Weights of a small GPT-style language model, trained from scratch on English Wikipedia.
Size: 13 layers, vocabulary 2048, 10.8M parameters.
Architecture: LayerNorm before each block, tied embeddings, normalized queries and keys.
Training: a variant of Adam for these matrices, 269M tokens, 4284 steps.
MLP neurons of a small language model. Each row is named by its layer, matrix (up: input weights) and neuron, and shows model dimensions 0-255. Each number is 500 + 25 x the weight over its row's rms, rounded and kept within 0 to 999. Numbers have three digits each.
Before each neuron's rows, "fires after" lists the tokens most often just before its 100 highest values on Wikipedia text that the model never trained on.

fires after: "s", " S", " Sh"
L2.up382:530475476504514489510549519481450566500480497490463538461474527504497541474524503463522494526522526478521522521536470515459500485495512486527502534461503528478444514526495468477508510556537513544462524488512457499500478485493485509503509481467495533505507550504509513466485507503518497484527499503514472529499491477522497508520524524473475504456466484503514512489560527544497561481516497506491529484512492559513459512512489514517521524515419477500495501512464499506494460477491505484528507497503504486457506509458537500494522499492529501516453510487504492508525481494471493450499561494517504489505515461502514491466505508468477488482533504457520508519552523514493486478448510515505471532535526470494490477486531509512501531449515451512509500482475472507507570490468470

fires after: " ", "-", "s", "c", "ci", "y"
L10.up625:496496496484525499522484552467516512445503438527443487509507526475447497521513509476472508498490473516488507505543457526501500499497476484576487510510487502545488490493500526490518499495497453545496447529563518535502534552497529496484497490524473572487509517497475513458509481482489490471482484531506513477503501507509507468455462479517512471458528512509479526512512500495526505462477475506480505522488529462481514463508526485463474496471511518505485481504518496486508521443474493504515497505490541455507469528521514535513568487491510567540522489514534473493525517492519455451488484526491548489465521450508522518528533475451520539476542460487505497506526495530505504484472492518518510506498514499500494482515486466485510512508503531501515461457520486493508506498514511

fires after: " St", "cc", "mp", "t", "li"
L2.up1008:473484495464543512509473507471466553497467509452510521493516504495491431483472454465495522511493527494470495541505511478456506482488534496534484535502533509536521497523501505500544479472484497549506520466534483532503504473536486495485506505492524508519493531486502503457511453501453449483514477500518516469490479536514524492509544539473487509454484538517489531489510547505491479496522498506494534542469541552478501485556500480452491493521454485491468475491507457517554513506470496510494480538483509532534553512464516499519516524505482483496514544464526458484487479454493496512557543540495511473515484479529494516473480530488513483475521480496477493518516519499479482475473519493488515517494507481486562501539485527507513521495472486541520507492474472504485487545468507

fires after: " is", "Species", "op", " was", " species", " Country"
L5.up232:513517493536504475513473511495492514447459513500447488510520466477495472476503505481472452488526479511475501485485496532493513445489501442531559464491498519530482479567518464462494507469493517518532497504534518478527456497535508518502513578496526508522457481500501492439487525540500465502511494472495525523505480500528497501505518498482525531508531507486495492505470525510480509455459538478495538473516483513504471465492564505526500505517488482501511491506500505490484528496444511496500501476518509502505507518467560476468471519496514543522524525439499490483483525503513493456535505514536544486483491515478463516494481566512529521506475501472512542543498458459530497482488518531515493481477502547518491502533514501445510526479546526523497481519513496508484497512521515

fires after: " ", " p", " in", "p"
L10.up179:488500489473512503468489508481486540440523450483502508451493558458494496535475544514477487488533505459484506475547486508503538525509493538546483490475527517485511480535509505521528470563512442490507473473523471478504475492492483552489445499502502509496512523460455454506522515455504474512501520538529506531531504507503479515501505522500511537536514504504514485500505509505510507501461511483475494474509522498492497529539505502478490554566528466525437492491510445506486480517502501485500493508485545500501542480500508438473523497501502472487511493516506491498440480500479496513512515511520546497471492516436472505503503500489533502513508479491454511516492422520498514502465472504482482502496470505480514486500464474536517571477502534521498487496490489524545470514501493

fires after: " sp", " Sp", " ", " p", " or", "s"
L3.up352:470498468491502476482491497487509531426489459514503515492519500493512503542463556486526501467502513474523512501534470506503531495491489509525477501496492497507440507523501475504460480520498488519541525478497468533527464509477500520507460504506502508500463463491547538466475526495495472497491485570515540550568487495525494526496491536509478482468539500494469436476506495511575488478444484526518485470470521554516497537537490464501549562468479502506516511541498509506476516468510510501477469472527483475463507475495551443528510516506502510496515476485503468497453509501507530530498495533530471489496551496513484481534512502489476516531520486474499530521491474481489491489466535547499493478483525517505540486498523475506492517480496504521489496489524476500515488529526509

fires after: " in", " 3", " Be", " In", " 2", "e"
L3.up442:496489439468477511460468509509502492498496506539533489465440512517476489502507458493494450510505469489489496460484495513517482521488505497508478548496542487510488474565514531432476477512480503498485489536450464485472509530548513503472480537504476506511498494482534524517504505502522473509482524565491509503488492548475492490519477526489492489503476529470480471544481505494495552499512546514519482506463513490493502532467494505496488484484517481481486518524501485504527559500466549495500508463486513500491515456536496506482504495477525531508498497516533499528484491448479472550527530479495519495501482493424482486464457549478505547529505511489536515486464531488494489495468522583517528498511504492493557473481502479511491537521469477513516502475523502541494534488483505

fires after: " ", "-"
L6.up914:495472493504448507454502558453497474490502478492464484464453523469468480477470489508562507524515506475538523505521473538536518503492436481521503476503542530487499490526484489507494519489505486515466510505465503537474482497508502578466484489503517477493539524484510496483482490515538502517470534529518514516536476502534554517499500495526496503502486518504462491556532504477483529469482513480495524486491473514506509512489500468514496503534473508485513512522502499528533486457513528486511542473555541532477519501486510485501535539472493531538461538509541504478527465524464450486528540485503495494503518523478526482495510530506465488485515506498502510540526444507492472433463549527494487483482484509474493520503518482475478534471452500510492501487490474533508487520472448

fires after: " 0", " 1", " 2", " 3", " 4", " U"
L5.up623:461538482483479526497475535478502550512541487463490462487490488490456501474488517504517523484484507504472500539523477499516503534514494463537473479503504501508521479555498526521552502480474504511523476504485507470492495510518507520494530543516493525549525522482474475509502460513492497531467525523514527479515476493508540496514524525537488563472507499491481514513512466525497495475480509464520518536521460510457529496534514511532445495505462512517498518493485484565491524485467475526510507496502489501530486474516469483513506487475531531520512510514501460523465480498476493487493534517510486476493514507498504493513516566474503474510544481494515495547564472486509499486461487534539472436490453485499519542492485499464573509490473439499520475488543505467541476472450510

fires after: " a", "il", "les", "ha", "a", " A"
L2.up9:500511471483524488491530522530422548506525473507448525505492555452493493450483494486513521507510460474482513503501476489474477492501537504483526539504515505556515478462480525463521515509495496464479476525530474492482472510472493477516495518504532526507508550511522511488562499459498485485510524519480500504494490513512458461512506496503517508435483487485478518482523489542482525496551518513478530508551502513519505479512537504501498537484509528513470518518528480508490431469476490500440503486513502491492548497516520471483538446466498497498523467498536473516504489483494489494509516526505497498513484464495492504452499484417521493482503487514489482546490451514517542506527465498516452471500464508495514487474530489549481521495489508504461498503453503513506550543483501

fires after: " ", " A", " E", " a", "te"
L2.up288:514508477462485451476495512479490490490487469484485492456464522468466520482504472534494515539492528494477522529503458480502464487483446472530549498535504509494513494512473473450497505485480493472505476495582515550492494501518465544466512478520493495504487524410496497502505476525527506495473495514518474536494500542535547517512511512509524517508487513494526461510462515469498521483501518482494524578508442483477515491515542507510468512524465527510508475470506500516505520485501512508499498516512547531539522478535515451525529476473479513539521472487515504513485445501490456490519489516496517503514465519437493510486467490477484505521494504488501450560501514513482548445499509505528471495494490510519510502509540511497525520504473469502521491466462494499525490523457506

fires after: "A", " A", " a", "a", "li", " no"
L2.up889:477488455488495501493555515466461510509517485469539471495521556444477531437463466479513489466497532507486505450508517522478472472521540474503478468484563476532513484469519506513527531521490500498518502528522474524470521512463496524502500482508520500494491492475524488532550484493503504455546502494495524486496508569533496500527510495483522521474459518441527494496536520527531484516498530525438520506550489501520548506476529474463480481546502460496519496461479475510492536489480478519489521493502478489543512494506516468480525511480519472511517492501464504456476482494479487485521513476524548503497473502495445553489465532443513520503530484509471433502505475485501535515472492502490483491449501501515524497503518508534507502524490506516503491486513517512494491471490515

fires after: " to", " can", "s", " will", " not", "ur"
L8.up994:494465475456505510513481522482507525509455496479485523506502527494456474477491485523529515508506552492506498512574492513503518472498501501500498560442499543482471499484530455528513515475461517503481520480515446528513482501496499465533474503486538527523499454484474527475494520490499491449486480475511473539504482480524484490469481530462498515446469492528512481526479546490529585467475505510547473479541496506510502503496464480503567518506453499475507495536534517515496481467530488506522503491487465516505518474474511492487529460512533536496489515491487476500476475530515522465522471499552527509483502498506503471517485510500470544505489494463517478510533443502508490483480546501512505504529528472530514486503526485542496488517514535514508473472509515552474553472503521

fires after: "s", ".", "um", "her", "c", "il"
L3.up237:481508501476524484507546497498473518518504517489530478485458526456498502489466526469538513511489518528541499544537517502466502507495548514480485495472533460516514504485516481523487467561476495465524425487529473477471477501482501527495456472515479502486434473501517511503522515464503494434455506521504537485487524546515497513480515458463469488426478491510535527543479495512525519511532503477458498494513492539514474496465554504466540509523473463493472529517464536504467495494496505483458530494497503501533520517516536510516479434511510528512572504523473487534495505471497533482531515482477516511509494535469491497498470504489497494486508506503511510491494467493535471517524496514527478481504482459488491535498469540483513512504483515505455514491495518535470532491521494

fires after: "o", "e", " ", " P", " S", " ("
L3.up999:465481526491521491511481553464476525511518535489499505476521517468419510465521486526538512535521487506477514468502495487486496533493460428510489493503473491518452506495483477513473511502523452494540521509511496498538464520531474522514478507506468478522543497490499480521494489463537512485472519532485483490517456495526537546512518485524508468523498502514510465557511493489517535480486497490538461476504496542480501481487518455499460519501471507483507501523498506511540475430484546465504537503530547472487512493478537468491493491464503538519496512498494466512476501540510547508489480503502506472496480498481494522531505512496469511553486488447491511503535503503543477435481502555516507477521492508518479476499544515543494538478490501527510476462529446509504507533511504

fires after: " a", " A", "-", "vo", " Sa", " d"
L2.up978:483489465471508517494508529499487519519538460477481504496528524472501476507539534565486533513520499508504508471523526522450506517475507478531496508505504415517511499534455508524553533492502486514526502501520487506475490534534508517498473571541496509498514518493543470507516475415506520494516511524496509502498516503526537515491475446486483523517471518495516522505514505489486512496553483503507459489522477498544534471464504508515520487481513515455476484487497507515503502441477522504457511521526552479517485481459484499482508463459518537511517482485541491499487492521459441496495483455483487486472517499476489550500532485465500474501482466492504519503519483495473522476503478490514457449503480469493488454477538531560524516539474501510474480469484524492517477487517490

fires after: " ex", " con", " ", " pro", " Ex", " opera"
L2.up937:523482445529498479487514509494497460499447506484466485453464485471492534492473509512522478479459513495524509519497508495489528486487462512558555481484474457499491501566494509489487454511481462503504535465556525496496471539536517535454526526498473531464463451483512487492532481484519502470528478535510511545537524493516533500507525499437492525488504541482508483469511524501500476498525520487479503507524509517542505520511522489470547533510465489505516477459495453492497561510488510525495540436493519441502492504449527505517478511498492529518468480460497481478491522508503486468473503509490506489507517492482489537549511501517481518511506474488488534463478502513502513499513552512495467501514494468486521515475469552507491523518461497518519487508490469544497502501469541

fires after: "fe", "ur", " or", "un", " sp", "-"
L2.up741:472470492485503515458488525514495467481492445477464493482517489491455481504464526461519522544496507460560510483530496512513515531493529516520510535441490477519491534477572491452486486483499487475557470515520472516533488518506480517506489507503472524495469514482530486487503464528508495517442448501468502511539481500491498497517505495534508521482487482495542448506513513528538549494465482493524489517469545534521508547474477500491476546523509520495487492540463481486470517508568492503468479493524516508526501489493471454532483510516509469505485490520488502514478467475532534493492502438486532479534538478532505507458489524486475493509485541502458503517493474514507508445524538533527512475459501511488512481477522496518491510497472464514531519520501514479505502544474530

fires after: " a", " A", "A"
L2.up860:498500502491500506499510497505525556485458485490475508453513513472520511493523466480469546515579506504508496469529467490465514484533502501479549509476526509544519470530482518489509588540531513482517501563472486491489476484479475509490520564469486538501492536468507494511544469499550471504515500511521524518476478515472503433470470505524536475490473522510519514521532500485502515484474498493448477534501520523485466492476535509483544483525483493493495505512475506537462477494446492492470502489523529532502495479504492462452509479489501513499512456481541481516480467515485478475481534482495467492506491468491486501511491505503487484471517512493504488561490501473522523453502513483520515539476484501512490458538529490543531523510480465506488456466489538500495546504487515

fires after: " ", " A", " T", " c"
L5.up819:494453507504542473523490518489500520500515503497498495460501515480464503503531516570520496525508465448473480493540433468437481492481464491516507543524503514526475535491505494509565516479509486510531517506521515512516510524535509516479468486533508519505459550501550477495523493504505498496489519524521414473478491556466524511528519481499494508509485521509544498476503547486493498482485520518508460533490481465527488488533519477496486511506488505512522479474493462510522482455472509532510495492516525470485497498482445504479534491460516535531521517500525451493464501464433489486541508507523493462519506472475459532475513470499484519550480491486500518500485499483458473456477476487485498496526473512501532478550494524532508540517484474527506478495541501525498499511466518

fires after: "\n", " ", " is", " was", ")"
L6.up718:443509541502507500537519496457516511509523504561485510481487510522520460505470514479566462506470482505494495471525502529513532502487505442497507491513486480532495455530496495452481482505471496518451498530460529492517456482501516526479489501545518513533472484504507455504497495511491475454528473470508494484535498501473488458517497479488520492554484525496566534525509513473498495486467517508529500493523492554506487527511545512523478494519436484478501481515497526540529517514501524506505514464506436493500489521518527458481519508500490546516522499509507504481515496466502474529457519498513491509481486484489471497505493533455483501548481512457525549499476460462529535438470516498504483507474491539533512520490511446484498514470524489547510454509549512509508483491521493

fires after: " ", "-", "ab", "li", "."
L10.up204:510526501511536503480492588455473510488492487514483505460548487518520523470509528500477516534502518513460493493480543472504524483483443496486512511469563479515482486466494499480497507530521486518484517490503482481495488517501501497491511498493535525505510522499518544502467484453465504498546496520514516509508483485532529470480520497512539482503516517516508542529554479490514505520457482475456554494524470439516512476550522497500512494490511471497477507498495503508505517497462495520479506522504473485484495516466495516508516512524519530557528504544503430503549456465514452481525549497477500482507536478532496511505492494487484488506500481465489453523513455500488479473485523505487477527513512528486500506512485513538484523509486472513489414520550448487506485571487487

fires after: "s", " Vi", " p", "p", "y", " vi"
L2.up33:485509511503553550532458512510510476425522476500494466459530524477484506498487550509487525533514491479480502528508486534531502466468497491540524489478532501480488513533470495526478515502492496515456459514529506524530424488511552498453476484520466529480486491486456485485505529485463483477448465505533455509528483505534462517490451528525494464465502526545488510492475497523463531456500485500518572482494539517503512521554551495520505489514493524486529508495488518527500505447512516500489508469483493474519481502500494494525486472511510541536532501548485492496470524506459500502540499500472516492531522521448502495530449505483516491539461499465493506501559504526487512496479485499508481481494479479530499490504505459518508527459487497515518490496489491502476515515511480

fires after: " at", " con", " ex", "s", "te", "tro"
L5.up376:505504484500481468498464520513497510460505510504503453470433500446467558517540474530512506534523524498465516522521448518490474509497494508543470495478491465490512503514519551512529508545482459500458483511518519508518505500498500516511502474511450496481477495466500481491482463488485485505464474508499478507492497514519504513514511515476512542441497486454526477489528485497467502485548533467462498537512542500511485532496545527511507517519435501462510484483466480475560547495511534504460527534544544453496507474483490474529506514507516502509495506479494504520456474454526482506472504509537517489515511509471523500477443528516464496516532509489535531493506531522502487485485526512503447522506501494518532468492509518506505526524497467528587509497479503527477484488482510

fires after: " the", " ", " The", ",", " (", " in"
L2.up734:524485501499484493513522490465497506485480439464470484492482551536529445488471516471528523507501555446535512511546528542543538509498508462514477483469447531499494496493477505515548505500477471516518487526477508547457483479479485505488463487500514476519502486460494506491557498497545488485463488524518489521520532473485541524479544529486475496518502498477487489492543493510554542451491511485467503473516508505505472505478486443519511541492479519472491480529512492506502462469506492487499534422536511478532482524473507493497498482470475500541482532533491524500457496504488489518486495470524517508500507491500527546476460525502468497535523501484492495501507499498463544482487505530508484505464470507526498527500488523478492505543493487491512459541495502532576533503512495

fires after: " in", "e", "ve", " a", " In", " A"
L2.up66:498499438528499484480503511472505508480508509492474505474508550494482495511512459519563538499500492453460511483554503492526506494479523512494486538518525488538476507519485475499492471481531512467484473504475505489510507494512487527506457518486519483521481476459539474471527485518461483490472531535500476485474497503495496511503533497516514494505448507472494453508526499517568486502538550493514520469503486535483481487502519453485499482487504510509490496462499504513546474471455550499481540476512499517520544494520480472493530503490487501523517495507505503499479470508477521515541535519524501472517455511462515480447514524483494544485556527495516507480501530467491521463480449575486496457491531477538542479508445563503487527514476514514512493475534502516468521471452525

fires after: "li", "cc", " su", " vi", " Su", "cu"
L2.up123:487499516517503534505510521523425545447531487498480508495466508430502462507486489486496482495510491484515489507523494492448519522518504522543490519512555508506510487500492528472511485473492487519541512496531499474491469474507509501494454507518508537510525514493518469455530510495480471468507493483515508532515497544506503490505479484512503533473457496476485506520486526563478506510503510506481567481481491511492532539505538506456476497502495472511481470503505435510497521514482471510426534508476539507555536453490540508482501505507508481508480426468474482516511488472515510476504563516462539491485527485503495535517466542502529471525533500491500473482539495532516480503507480488523505476496469497490493472483483553536555505489455476511486485463501514500469513452500492

fires after: " Ar", "l", "al", "y", "li", "ar"
L3.up624:497495463481483485507558527524514515463501450539485490521490500464502502523441531470517497483500459503548505468497460513493466504520484476471471533517539516498441514474491534516551485500493489508515464499548513458516501507472491500481470483511510538469523472519529506493474501485493518487472462473496547489508523514556492499503472473519533472465533498501491497489496537475504501462502550472528499487520511559485478488476499471510482494481473475509505531476512511525465491471457503465501461520558520515506472474505560486499472477438497481519493506499500491555521516454505511541512540515482504492524522487517513494541504507499511523522525522495467524524516472487500531523541470506509507468485511471513513504513543455500492529484451492495475539436503517476469534506516513

fires after: " ", " sp", " c", " Sp", " B", " the"
L3.up610:466463443516470519498512502498501498503477469518472548464469484523515498510520518488495466499521508490513504509485496507492506509494457480509502494504510482509452496514498501473568473505490515506538519481460514494535476513558503550474473521495516555486489499490536475513508477504522466503486526513556575528553474496518509479484542527463462521539511505522497477519507552529532535470474529527513494486491498503503494514498497505515524517515479490504529472522508448516535486492494506491494457500489517538480493480451555479500486511504499489499550515495546487521472477493501480473509528531512481503489531465488467522542519498480499474514465451446511502502503513491416482435474481515503476493490539502496551490549468481499480518490479443524500487510514480522527511502500499

fires after: " M", " Po", " ma", "v", " Ma", " m"
L2.up1012:480467540467508468512507565480492476449499483500472492442505519483511476492484497511473494501514462526497501496528500514495545518497494523553478476526525512476509517517450484496512511535531483536504489502536495480470486501526504535459439462529517455459504473517506515519527486492519470472504500542535468495509462532482513475519480522450511502518514513509510498477509493475482529497522518476515527461509493497500518454527549477501538484501489488507485480454506462498521502473472562455476524504515537460514523453489541494511518506486511561561539505509469479467505457482504538482491495480505569521462507520461501480492443492504465512518540504483499511517553473522522522486510524526531510468500556503500500501507493508494533507528510489519513479473517476495509487504490496

fires after: " ", "s", " at", " to"
L6.up899:504471488531526510524506479478447505509496490492477491485471498457502516458512521484530504513489518509479529520534515509481505505505499489568546552473491513516469510556483508487519483526469445506503523505537485541516452522554516516456449504480464529510498508501477490492530485517538483497540487518496510539523465499498525480500538497521508497461520491536489522523498529507485533491495526474467518481514479540551510502473503485479504530507485500491520499547486465482575484482485494513509543492506518444462550546444518524477491486498513548526465489459498516493506517518472475485514522512517491502518523485447502499451504514481461501494487473515503512506540529494501467491471474502529454484518493480489491485506472518469477513500452503503466478469484475543488556481453501

fires after: " ", " c", " C", " P", "in", "ad"
L2.up232:516498482518474437536509531480536506481534470526475484496500528520502491507473475557498506500477504457518500480493495510473498530469517494529538488499521505500483493496548474479525492509515515493505462507513500517487537484499507506462494505544446459488495553510489490488523478491488508484469533503533461479502477559465421483562520475510537482496484508507518522456525514497549510499499467476495511501503519446511508512491516447529526494549503513502464483523490487525492481404519544487497496505524518484523489470519458468488496468454502544510565479532496490475505480483506489528513524493502515454536499507475502509516499476502485496565527498448502512523474502526496486444511472507492486515501495487500495513498470530508524531526480484514502496517543499495535510506454487

fires after: " de", " di", "′", "ed"
L2.up292:493504460483498528499476504467523514500487539463528523467518508536445494452515491523523482495523518501478482468480519494536487547489492514513515500481517465483465482505536493495494489502539486516533464509539493493497484507488511555508474507481494484515458529417492452503490435467468438505449509517524494476487502483504507502512518519515516549449505501456514485513483514510512502474494530483502546508503525486498514510501502496479494501496473489506476478500479514513544512500469524517474507492541553527520509482495492480524501484477510561496521449491490478541493519494499485535512516475532495465532514529447488525455477555500487496518476529478550502508492529467498557474492529564517495475492534514512509506523523538479484526505457502531518510490496529509492505513438545

fires after: " ", " Li", "il", " |", " B"
L6.up450:477437462474509513492520530483491468518519484519502481500451506420490493509496479528515499496491509484517488477514510509507493461480496470505476510449533449524501491547490453453527496500478477521506521507508511495483532574593466463514487535477458523504486499530517479492476488494541496499508424504480533553517532516498526482520517475472501520511459496510523521490560521458495475546500493508545488505531462502538526499517498457515501477531500468489540501481532494509542543506516510514525500514497509522492489473497491513497485511520516511504473513474494478526546503505451525471497525483489494473496516472496498502514491536493477532492493528515484494512469437499527520525518492503500478502501469478479479520490522537536520508494477501501466498521523484542503466546534499

fires after: " R", " L", "L", " B", " Li"
L3.up633:493484496468502521516533513512455519458509495506493530496488493523493498521514510499466497488478530470514429475491539524472511524459488478498478489504511456493487504492514501483502502531439493561544498532502439544479509533518505487498485525536468523500492481497479507494513536476474484504499474482515517488508534538534475479530524494450485484484413490542502506522498510502483480546525531527478489504517475521545484511527506486508491495491488422507503507489524484513497549515522528511438463489493519505545507446513495517463531509494556494499506484536534474491516470488542488491475498444508514538522495452561536535469487487483512515487521513493501485490467446524487486525519507500518494466493530504506493512500481543502508502501469446480475518491477499520501463499486472

fires after: "s", "c", " K", " S", " Ab"
L2.up338:523435493493536489524527500475430513522505535495521480484443523490478506451494508526521444485528468483540486539508482504480492510510474488518531512498462500493490477512509503498519471535490489532470476488492453510509479496535515523512509485469454521537497536493508507463480511527504469467483516479503437531519475503487462507495539530437517512515469492512534519499529490541473521502522517508482488571496505488526514512483474501538491511506474508503503498517474455519517492510508487519494486494463511467505518503479528498486473501488581540538486514485536525508530507448518522481492517479521511474525518477509490482460528512493442519492470500460545507505487514514485461500477496530522480510468497486496532540512462499496531531482467498518566523502492480445486543497479485

fires after: "s", "us", " an", " Ni", " was"
L2.up1015:541499547530517492521488556489493544487485501542496459474491515477495484505498522501481500556506484519504505492568481478473511505502535457517489519481471501547478492476513495459485501504467497474477508510510491449504438448481467511552455492493518523507473504479532476492498515516553507514454527472522475551487479503512522521509510474506473483457498485522538496563519487525511535485486536493484500462519487502472479528506519509547435534512484521463512507539484526535464500480458515487489543511544500476469519482497536500488534457519484520538447529508474522520508519510483470475512540489524523508508514509489527527511521528505484505498514555451484492495502457486490505470482505505518443487504483482522496508490509481536513503470505476491525478528462503528496527507503478

fires after: " ", "-", " E", " g", "|", " |"
L3.up907:521493536496489535500494535431461468493500457465481513484487508504484520450484522508527477540494531470500488540510439492537508512469495480475494511494495517515499486519511537472451539466503487501522537497490482544553483494502513496509522513506466499497510500478516512509526496493508507458497540499486451548489548496539549493499510499512519528476492547508507475488469500474498531466492505489483505538504455539506505509519495484497480511559461500501519521492535494509476544488506535486505531498538517529504496481473488426468499518450493517507493502480530476520482488532509461486488481504488500500562484476498542462487538505479435526551462514478487520516537503500495491466522506535555495481453507482519498504557504498534493508489488490489503471519489482512465489551480472

fires after: "s", "ing", "il", "y", "ar", "im"
L2.up252:458510550510526498523500510506489479478527473499505474482534489484495495508543490497467523515521501509533473491493507480465501467475513496516488527504513511511508493495522493551487500502493506481496479499519483508559463492489473506510496519537510508494493467490511488498470517430505500468506498464531478494531546469532488508477478486530541502450519524543459508528453519518536515509489554503517504521529520553489499539521549520475524539487516501510519495504494503530453457501489494496441551468559506529518500494485516474466429430444493548504517503531473467542513503492454484496542506492450487471513509492533517472529461505491498480500464493483526497506564475456521510494524480498523487484501493495546498496520491480485494515491490519514494488481498515547471515457527499

fires after: " ", "-", "A", "==", " P"
L2.up587:496428514502506488518502513450513502490483482501469514446498525520486521458482493484536496522505511475487522496495501501500496509475497465498497486467502486559482487510477478519483547508558490495490492525468456521514517503548496522494464518490501469491438537512474534480506454491557473516484500519497503465506510509474508499493545495481510515503470509512456522492506502499524514496461493519433495500496491524488498496487494454516478500497497502503463501584496517496534489490494523508518496514523521486489558490482476472530488509531527506561533510493543502504527505522481488489532488445520489499518511493427512526435521495469497550507501504476503505540512498458486489420518520521517489538527503536477522492534465540507488524504469479534489508524483462526489510515458466

fires after: "d", "′", "emb", "ed", "us"
L3.up272:469488501461494461473513500521524523521498510533496530472492475512542504506504477556483504491494512479466452520479487530457504503449509462496496507511495498457519525545482510500543488516504511495469485482554517511502490522501513517471481571459498480468525507467503483516515477543469469481491505466545495492500486511486539526538518501516528497499476504472527475487473560509499530495489526482522523501505472474537480518492494465526510486499478480494480485509537480509535520504439589531481480499506476499512491456515470463518453484462502545529512522469510501523515459497493484545517522516512502477478530494479513482454508495515532504541493521479535476535533467526480538483497446530474479490511564513545499514516486515480497512485498501509512510524529473519485482468459538

fires after: " St", " B", " L", " st", " W", " H"
L3.up659:504479491461521527504539507480444481482456512468485499497529515493474528498491503504471489483499539477500480519510498526512486495472493470501470506514492480520485506521469502497531499496452513558506482566486451519484463518528531527489496482500501554521504447474521505531480518485518519484466495444521533489515568521509495519477511521533464479476434514535527481483507529534522486511512477538560486525508497486488491492533483517472530493492524471500524514484506486523507488499484496519498516466487504503566548494479499476493552485479513530510500481503533489472513474503516508518493482464487478522510481422503482480478524500487460508500491471456509442496472516482482550497460473521516496523467524493525541509559534475467481510470461483517553504468506524518504500522492500

fires after: " 5", " 2", " 3", " 4", " 13", " 1"
L2.up226:505458454508465524470502521466524483516498489467500519495503493524508442530515453568484510494510517503485486477495520537521528497478569448534474510500491489545527492520525489539555503476470494509501501513518495493477506541501467515485475574501465487528496508459506496512506454494504502511508516515500466477497549485539553455499532508548528517470474535481529464485489477536507498490490540479535484490472462497464503508458535483507512486475504487519488477488531498524496488492481531567496489471512551539531497491542473490480511504469492514513468530468509500537491471495500524492536530460492479509509532493504507512501465523523503505501502488470489450458506500490503546481502488540491470498475496494564483493495525516469543510508451470510516471487503484505530510484486507

fires after: " ", " as", " re", "app", "s", " over"
L5.up299:512461464506516457509496502475475491491476501517485501455449514534511479502453496555482512480533537510478505456545490490492477497467538491534518557456500480453520514537502472477509478515498506495509481518517442542446514487522495507517526530503497518488471525477545541480533514512501485461541511537482472522514498486509465501533522511482501501497495529481465489541522504478520529503477532494484492535505524553540483549526544458499521526492449469507530494538483471498508509478531547477462541508512526445511511493480523510507496501463517500536493500469546484486481500518477519438483539512503502480503495502473471479451482494513457506479539524484558508520498474482498491503529538517501492523514499508511503512480498530493494520485476482518498470495526502494439512527476502

fires after: "v", " Ma", " p", " d", "l", "^{"
L3.up619:533492550508518508494519558464510504481498493506498538499509473480490465487488471507476467496529540427516513481539452531556533509455464488495490486535471497501507525517471538501510532567516497521529503568474484504485504492477478503496448499494510520468519502488493466467517527503491462465473463537522540525484500539507492509482491518493472519516470508508475485520487499476551493475515485461505484456479497521477458512534505471479520494506519460494509493468514457517521487494476546454548489513510491501509497487505534491498494488511513501555521513468483501501527497479545522512495475503470542479522517493522494518510513503530507493472489467453469524505521495507455449473482510500505502470500506550475531508544511483503528540539455475528523459485513484494505504554493474

fires after: " p", " po", " Po", "P", " sp", " P"
L2.up532:441480478469533496495495554481493542439484507505458524485495566481489520498496513535505500490534491495477526522541482527497485507504501506548554486505525497509435523540484517518489500517511505466492521526481461511531472480507483498496467513533511488495507521470481476496514487458497501481488485510520489509506506520524515508484537503505520510495531509480482461527513519487499491497489461500476485511491478530498504530508524452465540497526486497528524488521483498490524505472501524463516519481522496498502531479467567476508519503484518467522487463525476483496506416506486464492475499508497537471499529505437503509523501495457495473487523484483497508508468449459471501457478471518521510499512560493497513509519495503509485551549453474504493468519563488522474485580532534

fires after: ".", "-", " 2010", " Nor", "ock"
L2.up355:472497497464515486524520525464474532525501450506502454477463471498518505522525463544464514522510529497530517517494457481466512524511484456531500497482487515529486520506486495493519572561500476488477488480519469522478537484514498535505511526509473473467525512493525531507537528498530497503531479497491521515510522443482506487548512480520549500503486487518477463500536503465492537467466468470449519539510480538490464486490514489491485523506478499470498474475522505493488472484472517485494489505505518495509496474464519497526523516514514508528483485499527480474561473489513528467511538507502516458538524520516520475455484507494449537506480532497489441561490496456441503488483536490513480538476508520517500553517516533519525504513491476523527461470520469497481483542536504